{
  "parallel_block": false,
  "decay_fraction": 0.678,
  "train_tokens": 465200000
}
MLP neurons of a small language model. Each row is named by its layer, matrix (down: output weights) and neuron, and shows model dimensions 341-511. Each number is 128 + 24 x the weight over its row's rms, rounded and kept within 0 to 255. Numbers have three digits each. A neuron's up and down rows have the sign that makes its largest values positive.
A block is one neuron, or neurons of one layer that tend to fire together. Before each block is what it responds to, as a language model described it from the Wikipedia text at the highest values.

Responds to: Heading closing markers
L3.down292:138092155098140159096077152136101109104163092140109101119103120131142164149115133169130139077157127132134134142158143145113134131117110141088152113126122165108146149105134158092157117115094156105088143143125123115122105156163135078176114112132153121140180130117149113109105116119169121179164162134143114128140117144137149105132108117116096168121099133091146063090080147141149116146115105124151123163132151126114136113136158133131071139153108149167159117100104114120170127097132146154152130125128116124106108108113
L3.down373:120128129140108110128117149109130108107125149161148139119137134151156115137088147144127102119146154158128144112098110155097096116133144133160124158073127137167106115137150132087107110136118142152125115113178096132119112121163134146146101087086148103143073123127120135090166154098113142100155163123073124148106116143135132156114122145146129107150107116128114090116133109168112103135105117149123136092149097159144156102128149139151173120113112163130132127128163154110157168107112142135107111139120147122132154103144
L3.down539:148121121137157155147122132141136098125175117136133094167136115131137143135188105125150161116090129208101114130105093105133134103107159135143131151163127074103125093162103141115115099129120135110118108070122100143137145123151122127154107141179113081146152099083147139142141126106083158127132179107118103169132172133129112099161138113152112096155120118112119107148118108104178152134134079168144128120167095162166144123144145102101108115102115155129150087074127143123114150104135117156137103132090129103096142158126
L3.down782:099154102152130150130172110126123124133087163123152160178089106111128139122114099110109107135109119105119134112106087123141131093078087093119106124156133111143113166144145167104108138152128106119164095141155100126106130115162090077148103131089077136089097137128105153121091156124179131149143121126081109124147141106060133176140131142160139091133135101163156120147185128135131127165100123108124148074158105123111139139109118152126166130110162114146144105149132136150144152108145083118122110164151162124074135151092
L3.down821:135101106129120146169147114090165124098113146162120124131122091132129168112145134163135153117079154153128197135136109112183096097121135117090127144189139113139172112124100129111075118128133152127133106145126125107156103101151125125125105107125099141114127114121143131112161117163107120145155106167114147154105113148096106175128122122114156148150111144103105150146093129136117105098092130123134112160150141143126113126150130092128125143127174116120127108103133164100110147094120152147131127098117175137106091119143
L3.down836:131124170106138115163111151156121126148130165135150100108123099116128120153155126126151088165137140127104138134070147152101132139134089119136143123142122159110156134124139121147151080131137088153095099116126122149133138127095110182159133139130126114166167109125141136164156135134128172160075103108123118095160146128109132121111146092089105109161152125132103158138131126109112151101098117173115153188105138119135158127119116132129126091168118126139115152172102125148123145150186106137129089152139138066174135169144
L3.down1144:115127093123126073123100156132148116107108119104159143111083112102133153134123115149132175132151125134115131176140135140149138140127106147156050130117175143138119132119134107154111147120102079112101127131095100117074131131149127077136119151132133141138098129113153160178142111133106137128107150131124127119149061128080122118140112131110123123139146094122127093129122119099140110142124137121129123110177159128100149111137104122142130112074109127124094117070142175136123158150139139173108093149153106138085153084109
L3.down1195:113140108112115129111105143159165126121113162138163091102101131118111138150144135138189146126151132158110179152147152172119189089168132158141149135132127081142162149128107150132138111121111113130126166156176123128131119133149109070128160113135148104142107140133113111121104130096162135116167090150106128106142111129127153171161137103122145112120093119134084072150111133118095144189137126133121144123164109114106093166143142124080134088122124105119133100107106146121140095141133103088165113127116184126037147094134

Responds to: Wiki heading closing markers
L5.down112:102148143152123149141127147129117101093081149114159118120137151127113151161158151134148118124136103134159158136134140129145138129124101133121130110144175123139138163112132115128090141140170105125092105118152131159112134116127142121142124120120130172094143129158110133157130131200116121177100101137118127096154127119133105108131134138112127133150124174176142109142132123166116128114123167131052132054130121147104101121134203117140114148139140133139117131116111132093136133115121143107126114121123101145109119132112
L5.down361:111171109140110110110131127124185167146078119123113158118110133118132099108132134169155136120156133126147110162078134121127105124100164117140137106137112101101138111142147137083121144132121142141137136115141106112141140118134105113120107149139125152118124117122113145161106090102164099152143132153111134164145124115100116098138142122105121096131122183123131098124095144115162152098149124119106128087164107140134144113128107113120114075134146159115169109087131165079127135144114164090131136100115124077034160104096

Responds to: Early word-piece fragments
L3.down252:125090136088181119143160127087125126114168166094120148120122128142159133121134060116139107140135144131108123120126115147152108114148139140111113112127123165142117085141138126128078075060126130093105091137136139098158137092141143113167187119122095127165115181095121129113140153119167118117096119133150129129134104151148136128081151132147129097138132075167136088139150122117142137150098113078082140165086122133125138125107126154125131138136145163123148135121112149112148133131088138152097107117187126144146121129133
L3.down610:116156144119089118152157099113093129106101123115159117132118111123090127105147172153135108138104161138099158102124152155142133146116085176114131079090150133175140135097124111125156131183130100152148122138105116111108115101174116148126116135126164148122172121130129141145099148110109107158130097140150155133150168096161136108097127134147113134146097126141127104055123107129143201129150114092154126103132145155135131140089128138128128133095173117119140123132137131111149118129126147113137114148134116142086143102154
L3.down709:112117118145137144107104139127189152158151148154108098094110117154104121106135137128122092099141127098122141117129138133112077144095114148125105145108126093138100170152107137134140172105101097122097167136141133115096140113130172122176113127127099148152110101146104107161133161142145078134111091143122147100083094111159135118149142109131103086122152118162140175123123128135113141116105115112107138166144081112114112175143137147145127121118193113092119154124147114123110134122167101089145121190128148092166072168099
L3.down899:121082073099145127135097132157110128095118131101179099119118156166081148174129102101115153152152101071134103087143160128092136132082153131125157136113135148184092112156126115121108124150101103122109132159142112113162105152124148142115127120092139112101117143120105121133097126151116120115136078125135116124156118106075124105120110127098122122116099127138117123134123120069139151110129181108136138122131143143169122158132096168177058138131152077155160123123156155119116153145106129139136142132086156118153164121107
L3.down1040:180182106123103133103166097103086149123156111151146105099121093106084171118106149104161130091090155129104112126121136097112140137129140120131146113104096174133106142108142151112129119128113138115143157151137139122141132120108114156097171122157148130106144113113138174118144152130111140111148162118096136120119097125108094107111078133138157096114102125162143125124123128144127117121143126091149116085116116115111150148110136148102120086162102186158125129155133171094125127136144110129178098158109151167074162123130
L3.down1073:108100089171106129127122146153155123124088139125087104132108126148095121153123159119155076148144161173108104084099116154127107153138120177128120153115155122165169128110106120129125129111153132125081106180097147143133126131112131139125142134132175113141125155151139135156103131125152150134094105139146155096138139137128135082146152137176101088131108116118158112133134121110129132148110167131111150144152198114120179153116118132130121170134124134143149110144131094156142117104133117117147111126137094139152152143121
L3.down1181:125140175104144109114130117118101146143172167126122082127111146142128139136122152110125122144179158102134127127154132147058177134139123121106166115133060150106110150133117115120154112082132125106104108130152102139125136139173140113132173167165138139118131087148152159125081103092140151149073127126118071119103157116158140113120095145133117160116134127135101139100090088176146150119137137168133144130096151115139120112155157073159103108107153138144153137120146102128130121115137113159151147113160113114112097109151
L3.down1276:126176114125113143108115148122131177092103130110109125084142131131137116153150087098115080141143131130127126121171114148130146150137112105148124141072139100117137093100143120117146155088110144135104142168119136167156116153083138116167120135154098160117136132139093115152122062157119128131147140191130118107105121110117126111098149138079154176129116126113141113099119132129138150147172111105130167089151141131132174153092134134166130143105149107146120097161198125119124158129150113094154086152126131131101147125138

Responds to: Ordinal rank words
L5.down80:159138167149136086084149149119125126135149111092138087132094110096141173124119187101133104154144116123154118095184091115101126114122119127157107115103132115132131109154145156144149119119090124131134174137188129126099102135156110094116135126091146130123108112136093151160124095109141117105072122139112148153092131098065145162149169116145100144114117132146150124117176117157161151079115162131105125133143129145110106120102127152156190116140139119124171107123136113125115142146123131100144160107149153140142103145102
L5.down1223:163118143120143146127109040108119155117079137114067128142169168118113147157127153137152158152100134104162152149065108155100081121127153112118115146137136091117152172158075108137132158142091155077128114115142132117128089152131129115130170121127129096066143137130125106112130135147134116118137086141130143134103119128131114094123144156092081145137117105122134121120107054128130141186117122141127154125122157111111132097132142126116077104140108174096133167114107129159131141118137146137147093103123158118107126116094

Responds to: Example-list introducers
L4.down200:142163108137099126127127172147140154146146138119116111138123140144145137138156148135120096129144193145155134122120111153130108118106145160115114132081148115140142097151159113123119116096202141161126140105094117145137147155146104174091135105157099133137120136135155136163113123087148134130143067152112080150139163124121131130138162127156113103152148124162169099162132148130146142155162088105106142115157132142116125075136116114131139102146138105132155127168108105107147143126121097118195140133164159095153126116124
L4.down266:132116121068119134148156162154128123126104128163129138168140133133087176172141147100078153126131141108125159091154113174090144138091133131109118125116154111191117162084137109109139124114157126127122136140114115142127106119111117157122132167091099118101145126182126171093135142144182147165163121170149155146095065093113099149118153111122132140134113117119123113130141160086111119119099135077119143097125151137154074079153101131095069140134121121096131083141103171073175132143135165120134108101150130138075136113118
L4.down492:127157092100161119097139153128098121072087155122133136122118163149110132150121111153113153121143109136119094074123139122130109099121111123165148160151152117159075137144122117176139101131118111101140102145145124147125126129145156156095127103140146141116135158163101133140117143152115112098123141138152177099157085142083165140134137118144156092143087073118146145145106166130135106141143098114149112099141127146149114161111122089139140118124085169099109081125135124097142086145132111177115145104176129150109136157152
L4.down1063:163163083096120120146158123111140110116124149118106129133128164058087129153119182131166106126132112103074157150103156153152139118184107111166095098179122108169124118123101099148171151113104128116117157126152135113136110123133142161104199134138083124111123104121152092136125137110181142151110146166119090145153090146100136162155128134141115188097131131135154141158119105131133107124112144132181132120121120124144145094081116086137141109136140114136144110119078129118163103129134106156129113127135121124096157113101

Responds to: List introducers
L3.down179:136153121161126140090172084124164156128062120110167185137117120137135178148152137136113145140154139095147122113121122149129128141153153122193107142144145133103151094107145113131094126092147159096179124117117112125108152080162160136101109127087112165157115148117161133187137133166109110134156101176130122142158120155125109129133138128102121108114103147102127121157133116121135124154132218142100186122115139126123142096090135171165164138134137169130172126144154141116167157111121111104077110098128147095151105132109
L3.down204:154071140114144129155146171144095121170146129115175116124118157128168121123092135097148134151123182144118141139154103150127152108153111127137152094112106105101126125117086114100119095133119076143125101120126153173122115115121154155122138139132152127105129149128112141166113119110133115135128132158164163140112098151099139135135174137145124119122123137090135113127167094146145137141131062145147159087119132144117139120082125115149118142155148145134111124076114114181140116127134144132137107068139143129000168129127
L3.down302:133105137144121145178111129124083135106146121135177153118085126126105128162152081115149156135140109150122110106131097152102129094152117126161129124130139093156140165130120115109130123090150133150162116133142127075115117129142161132138096152136204093107133123149119141149107110142136105125136107121103141124130133168104092138140155108170122175143097167150098128109067139108132098141142096125068132138145081121149132172105175182099104101102149104164136093125079122174118120155122072134137137141123097113210139126147
L3.down409:146118109098147088129122120139136158183121141111165145116153097153132122157165147102142137143120114140127076081113122177128095077122130113138127100145127154104127152105135134119156138126139170106177095076161140115170120107109140109121128116152151162096129139100101090140162132139163145142171090193122104125178113147155113126148118111156135121098126127095153117129127095094156121172134163117084139141129109133104145147090090137123129131121104171101154134125092148072085111151140135146142150134090162131088131092101
L3.down613:163124139111098138154105126111116076146103167126118147119099160126100146113124151153140133129099131142123112106074169096109129136124138151099102141090108114165143140112130146129122119119136106131127110145138110093123105129090099133177147117156128113161107124113138098139168144119149113138136111136149132084113101145118133158102175121126129147167098076173165128135170092084111135127136117087064114139111170159137129111148148151108135126119110172076099142121130168129137113108129147097146132109114110179123130109128
L3.down663:172183137122130094090127148086094141142119168100138160125124151130125093165071175142165128109120149137145180131160145179155098094123120130129154130115094158124106166131129167151098166094093082132127127114145162138150155194138095140123135151095125128131130130100130118148152099145129148133083093123115103106132151120093161129105128110155165114103136128126110129130123134140171123131140099101099088113154128157114097134129065135118116124140139152138106144122128112158108157118113121075139120099129145157156113121100
L3.down881:153148166092108118148132112145102145152127096146172111143130133158119192139110163144143159148157108158120103123110154134087133154128134137120146126097105152153093154119158123151147115112153144140139076104115143095131094152118163134146153137103140103098147124128120126164165135096133118127144114167131149136128080125116129134119166105117076149159129159128172155131115175161130112133128136112108123123126136140126142096102148139128119102154164165131134126146119113157216126175111120108157143109168140126195127119120
L3.down954:112119113128192131120216088127106103141106136137183134117113132137126071114098102121119150196163122106149101147151127086156153099114139136130118104139095127131084102111142118151146154114156081127175086066114139115149103126129124129095124110086122115110139089135139151121114101128124137133131114135164137140105106159150158102075180128119157108150113142124099110146152104119084132112157143133125100106108109137111115123128127115125131128143091180133109110168179085103102137129166121076154134159099082090191125120116

Responds to: Word-initial capital fragments
L5.down363:097167137105132142103134122145194114097174175125111112088125155082150101127102118123151109162154214117155153141100130132085112094150112132150129095139110122143095127125143155142138137136151130148131106133151167107128093148146157111155140062140148103120079104113147131157112098145136110117111114127157136119171131147122104162137143114119125153091150157151125124122120158125131116136116132104120162106123139183134125163119128135106102117145123128164164134124106118144125141119113137129125148131116106119111156154147
L5.down955:159109165124120090124169147108149115112151139124163094120151118121094124137109126123121161157141149108131162189112117137125136137145150108109153163142128131076132164128134121110150151152153105152166114132098124161125108177098046164138128092147135075141157155168124145140134142161148093161129091118112128106123171122126149109124141143137151135088137178101137119099136128143113117091147147120123155134123163121115146157154134088131140139092148107127112088127108087108121152175154113122141125165131106150104172168153

Responds to: Second piece of a split word
L4.down284:106114103141113131154163141162089113131119162140099139117148148124094096099115108145123153139128106116154144126146093139156151105126105116124130106136133122111120095100145125162127149154155156108130082128159135155119151148140145112119090141120102154107146104168112131130138079114133159160093136121085148138126139164160158120083144169136096124114197102108133129156128140127145129095126132150113122175154093124149111135111126132124148146125127138097057144126094150097173128161151108144108116140113117110168090137143
L4.down477:151144140135090105136105105120144135119093108111126140133100119107098110116155140118122136100081091116141091093153126092155111167122148127114153159146122141154130091173139126090094127136128138090142133144131116110107138106137109127127137087165158096151135087157087103150135133093123092151150095136155115136118076157161148096083137151157216096106100090139090100122087124114121116134099109088119117130135143128168141123146113111154148114116136112149113093098134124157182094112088126118115152136095118105156119100166
L4.down507:145168129150138110113147140139104105122074138139140160124127122142133131098148112149167174170114100112108127169163116095116137117058151108124112125071147145115125111153157128107108161146147129144142179160117142147141121104146128123119097112108136126116161109071117137054113092109144132099125130104098087177097097111158132121150138125125161110117131128115111122135132124114138179109132134096155108145167130165093121135152100128080133104133155126120139108090080158146130162116129124140126144143103172173098162134088
L4.down1109:144158150137116190127129103117176149158107102133139155108151121102152155123118140149162098097110128139093121128164131171107158153099113129096097130165134150101148100181145164167120131128093137117111112120104131121132141108143127071113116110113117138103126106107126143096132085105117109093106146116137109117139130136113162131088156126170111180131131124122071097103130171157127160120153096128131115143175135128132150153133138120134049145100107132147131124133124133123120138148157095080083135123100130129079096125102

Responds to: Wiki table separators
L4.down165:116141150120159107090127135082119136076153129121134134101127147142120151095111122150105139133085148098184157146103115151162139101174107158141113086059117120150152121124139114154098100110111062140127135148112088123136104139191141119170102075183090123130119133150124098122142145115130094125136096133134148137135160142100097119127137107141120179116148142061132152135124154130138127147158065101099142133159129192160110132085106108091131098147145114132123163129113167101145121100129113110107107118141124144172110159105
L4.down426:151097101148098141136088116132127167060123137149134115121112108152123062119111131104120099096127104130137164127155158101140204108161115130154100117113149162176118148092144136103112120109147158116114152113166102135144103157152126140146133112076142114146118148146114125125167130162115082111121095116125161163098122126176109160126061116108152150156160082121094156161118104150136157128143135115122145122104144109138130167109107117183163141107131126152165118136171118168082127110172087156133164100127097097165112101150
L4.down669:140157103145150133107104154152130122118112124074093152112099141101158104128139154128117117122149125117116160145090105103104157104121112158148147187109134118114136132151124081161141111132090146137133131114173167139143110119109132145151132152166131136131112119095109140165136098116112145128118153132154111159152091114103145086130135096108131154158114158139128141121087152116137148111122137129161073139152136113076126124092129148110118127144100115121133146178152172119166104164086149210153104141141144138153135138094
L4.down995:147151121060146137162077168171134085100136134111163097137190099095148085128134144126132140130147173135130119127128129110169139072167119117086146132158158132169136073131136128150123149144211124125120115163124167124148127141127130149144128150134114138070092155104095122173183152123127075103110120137134110168134090168165121121129134100130107122136133144106138133132128155179143107155132129112144095147149108127075124136140128138113119129129116143131143126090114141101135116147116099147110112153119135162118074099196

Responds to: Sports stats table separators
L3.down227:144134078105137157112132125122122162127130140145120119143133128149137108152110111160144095182108163163173141148139090123094172110135125148093110130101090117122137110135154104104126127165161096130080175117131167152111156150110148105134116111106149134152137132120148169168113135116125105094099124124118123170139135131120116106144153129118109122152134090126141125143120206130121140130087140111180166155126078176138080092084125156111154145138126126140106138196121151110139110124146185129164119091086122173149117179140
L3.down291:189131162144179134157090107161143130110160094099146138138128135129154124151115123125139146130133131103160170132095122105146125153152147131081141113143147137140117139122142129139109128125135085150130126138152115126122152136096148139123126134132103157139123108139140120144180130088141122125136163153138123148148130120125152123108163130142132125100086101143114138149133091163136122150150133126153087105130124098131134107136179123168148134139163068113175094153120134187108125084146131131074104125124130183062116118143
L3.down724:163136113156103124088118098122138119110157084107128162106109145100155140105084142114114129138152138083133147130135125098130158143099164141137105140122145155143128119127135123130099109152143133128103151114140106162128156153144086108137148104162140114109152146126156131145161086121143143151117172153126144126125153156114145167159135125104166146131131122152156139123107131158122096127150130171173133132126136118113117146143137094094093140101114096111118138145131150096125175092098144106096094150101079153162139095099
L3.down798:085109100119111107100144112090116121109126080133129129137116180152145149092119122148102127132122085125127125164173099159109115072155124110124126112140150095119127119145108148099136135150057134083156106097088119113129135132136136199150131136113149130166111101142150118141129092147115138135099151145126087149107161120159142095107155121150112102146113116106153129076084102083150134135083144126145112142184132116091140087083147076134107110078123114134131111110123104154129159147126132085133080094151115129151076140115
L3.down823:125133099117113119104089149088121162108141160138073126108125144159163134130132135112134110139149105135130126133101151156095132167147143133124145122091149115117152126093124177151090116081129164153104159141109095159134142095153157135138141141122132162124159128132119114164124096103116124110106124125090109127112133185133122116153166121095134173146121133118103141107158168133155128095142115086115134103121165123134161142097138167155155108147083111078204104121114122083134095151139099114167141120152075121139128185082
L3.down843:146139124160127118122117132124128152100100122142161170130158104137153139085146152182126160148134126066101148106120077111129111151148132104070108122155124110141129154110126151151110109097118101140124125074109117140144125075123133140124130130131100102092115105109104141110107127130110116115112174157102107144105162138159157138131174074123077129156095147149121140120090149063116139170148100145107121137140151157091154159158117126126133123128116112163109121132163085160113093136104139128112145112184115152100140145146
L3.down1012:129131141118125173094112126117154112098120149142112180096153139137166143109129107153178133153122120109121081100077181109112107151139117105117078114124132142106108126093117146143120142139135146122127125127150139103106115155156131147139142170127127135167149157148136167139133104121087107074123136115095103138104122117118116103125147145115112137085107104147108134158136164113099109139111182157153132088211112129121141132118153123099098115148098133122090142164192126174143146124159112131095131057167121135117160134126
L3.down1296:159147116108147142150119095094139133115112143095135109138107109133122145131133128171127143157111125089124137118110091135087134113137134130147132103135136133143127125099133154082151120114129099123136145151133108139124155118152155122109124149135140129105085188143126104125155120152125109123134123152153100116133185182109154115123113097106135096069141130136151152078104118138174138122171141153125099182164111122155129099174144112150119140126150122124146158104156123121128113180112171151111077106134164126120148129103

Responds to: Section and paragraph ends
L4.down418:142125142161122152120144128125151115122133138103155161109138151139146106136127127149165133124155170136158125138117092122156164095143101186136142108125140136109141104113137128133141111117100138160123156158107129110162137105121170133110137126136127117110145152120077112149144087129133128127162121147124100157127144131085158141146140150158137111115125153112145130138104143145115140090111123104121103100110103117135145129150132144137181113117142162108135128151148122162157134121127100143154152128144121111161129091147
L4.down775:144138110152120093146120129113150143124089138091130113132120137129112115128147095140127144109122120132107115122102108124144158112117095131084113133136138143151123131141077126131119144106087120135117116126097092140105117083165148110098101134119134124142079179129111136161158116133100117157146200143149156135131135115127122120156091163104158129122138098099119108108109117145180148138127147112135163141125111117107161107159168115131134153154141125124101121140130097124136139125139106077152161073137126141191131081126
L4.down821:119140164160147146141096090141148130126109120119124102140117131116116121166143135096161131095108122151140155090122125131136153133101147130104123115105120122116134097144128136125171148120134099105118149104133116138116136164139100143095161144104101153162144113150158128182113101155135118174152142113119125156101125107137120157149094135099115094171105114104135133103078137101150068116172120160134116138123153149176144087116149100163111120132114168123115084115155170089083071124126129128113144094102117133158141102121
L4.down1061:107118124104104116147153124150122149103120129134134143111157129123159136140149126143174124151110114143135190142114117113136136157095113122157134084100135105167121129147133141139175128149125161126136131104118128123144122146118158128152115133129169135106126124136059211131132084112092137088136124144091105125123138110133126107105184119110134130116140173103152123133108102123122116121116084112119124120090127121106149094132154096104127128114138135146149139111097140115100164142162126143089129143137134154211094112109

Responds to: End-of-life date completion
L5.down111:119140130170108140127130141113088125080092142089151108055135084164158152151154142110192109110149135109070151119117096105135132095142115125116127093141154142101128172148125118145125110133070124111175148120111148103095114141139131089114166107120121128110121137107120097119122158126119097117110093160082084108093155120138107124155105135085123150102128115151124110134128152172130128132099129114114111139131091145136160121095076164147137144141121124114147123117132129115143170111131101104164090161142108158144156155095
L5.down752:136121117104114062116094128160150147116142132107083116132159134105110119072125111166156109126129075159174159160074143178149128134113119150155126085161118132129110151167114116120157120156104156117113141127169139117109109078122075134145104114142135145154139141110062145097140125130080130129104105114109137124132122142151162115118103144134169110182155106118147140159134120129169141098122094100065146083145131149136078129117168114144137116115092079102088089119121096126141111148155105116128116143105155130145149153073

Responds to: Name-preceding role noun
L5.down851:107143117094139156123127099119098143169129172103149158102147079146095107131130151133120152120118137098130111171138095088162129157130114167142125100113152148190123123129155148118144135126152101110139122126180092127128124149165151122152106117142150138127146127130154131086138129126132135129136125134121160101085107122164087160121118114130140175141126118122124129138108140150123097144132082135151096079096112136089109148099145074126112116107165131150144131086137099151081141122124153126133120135169146133215101125113
L5.down927:122166096114151123130106110119135112165148136117130133116103150149084114130121102132150178116153118127125120123161119135119150111148138176121177132124123153167110108132141125168105153115124132124152100147159098134121100158137137123096159113147125091120126155112150145102153107098146097138122127150160141099144124158153104144158134170123121148152138072151138112182068097131107082124124086155123099146130133134119078131115108127148130102108115131146108141141160108095095096142141104143131152140178137082097128123137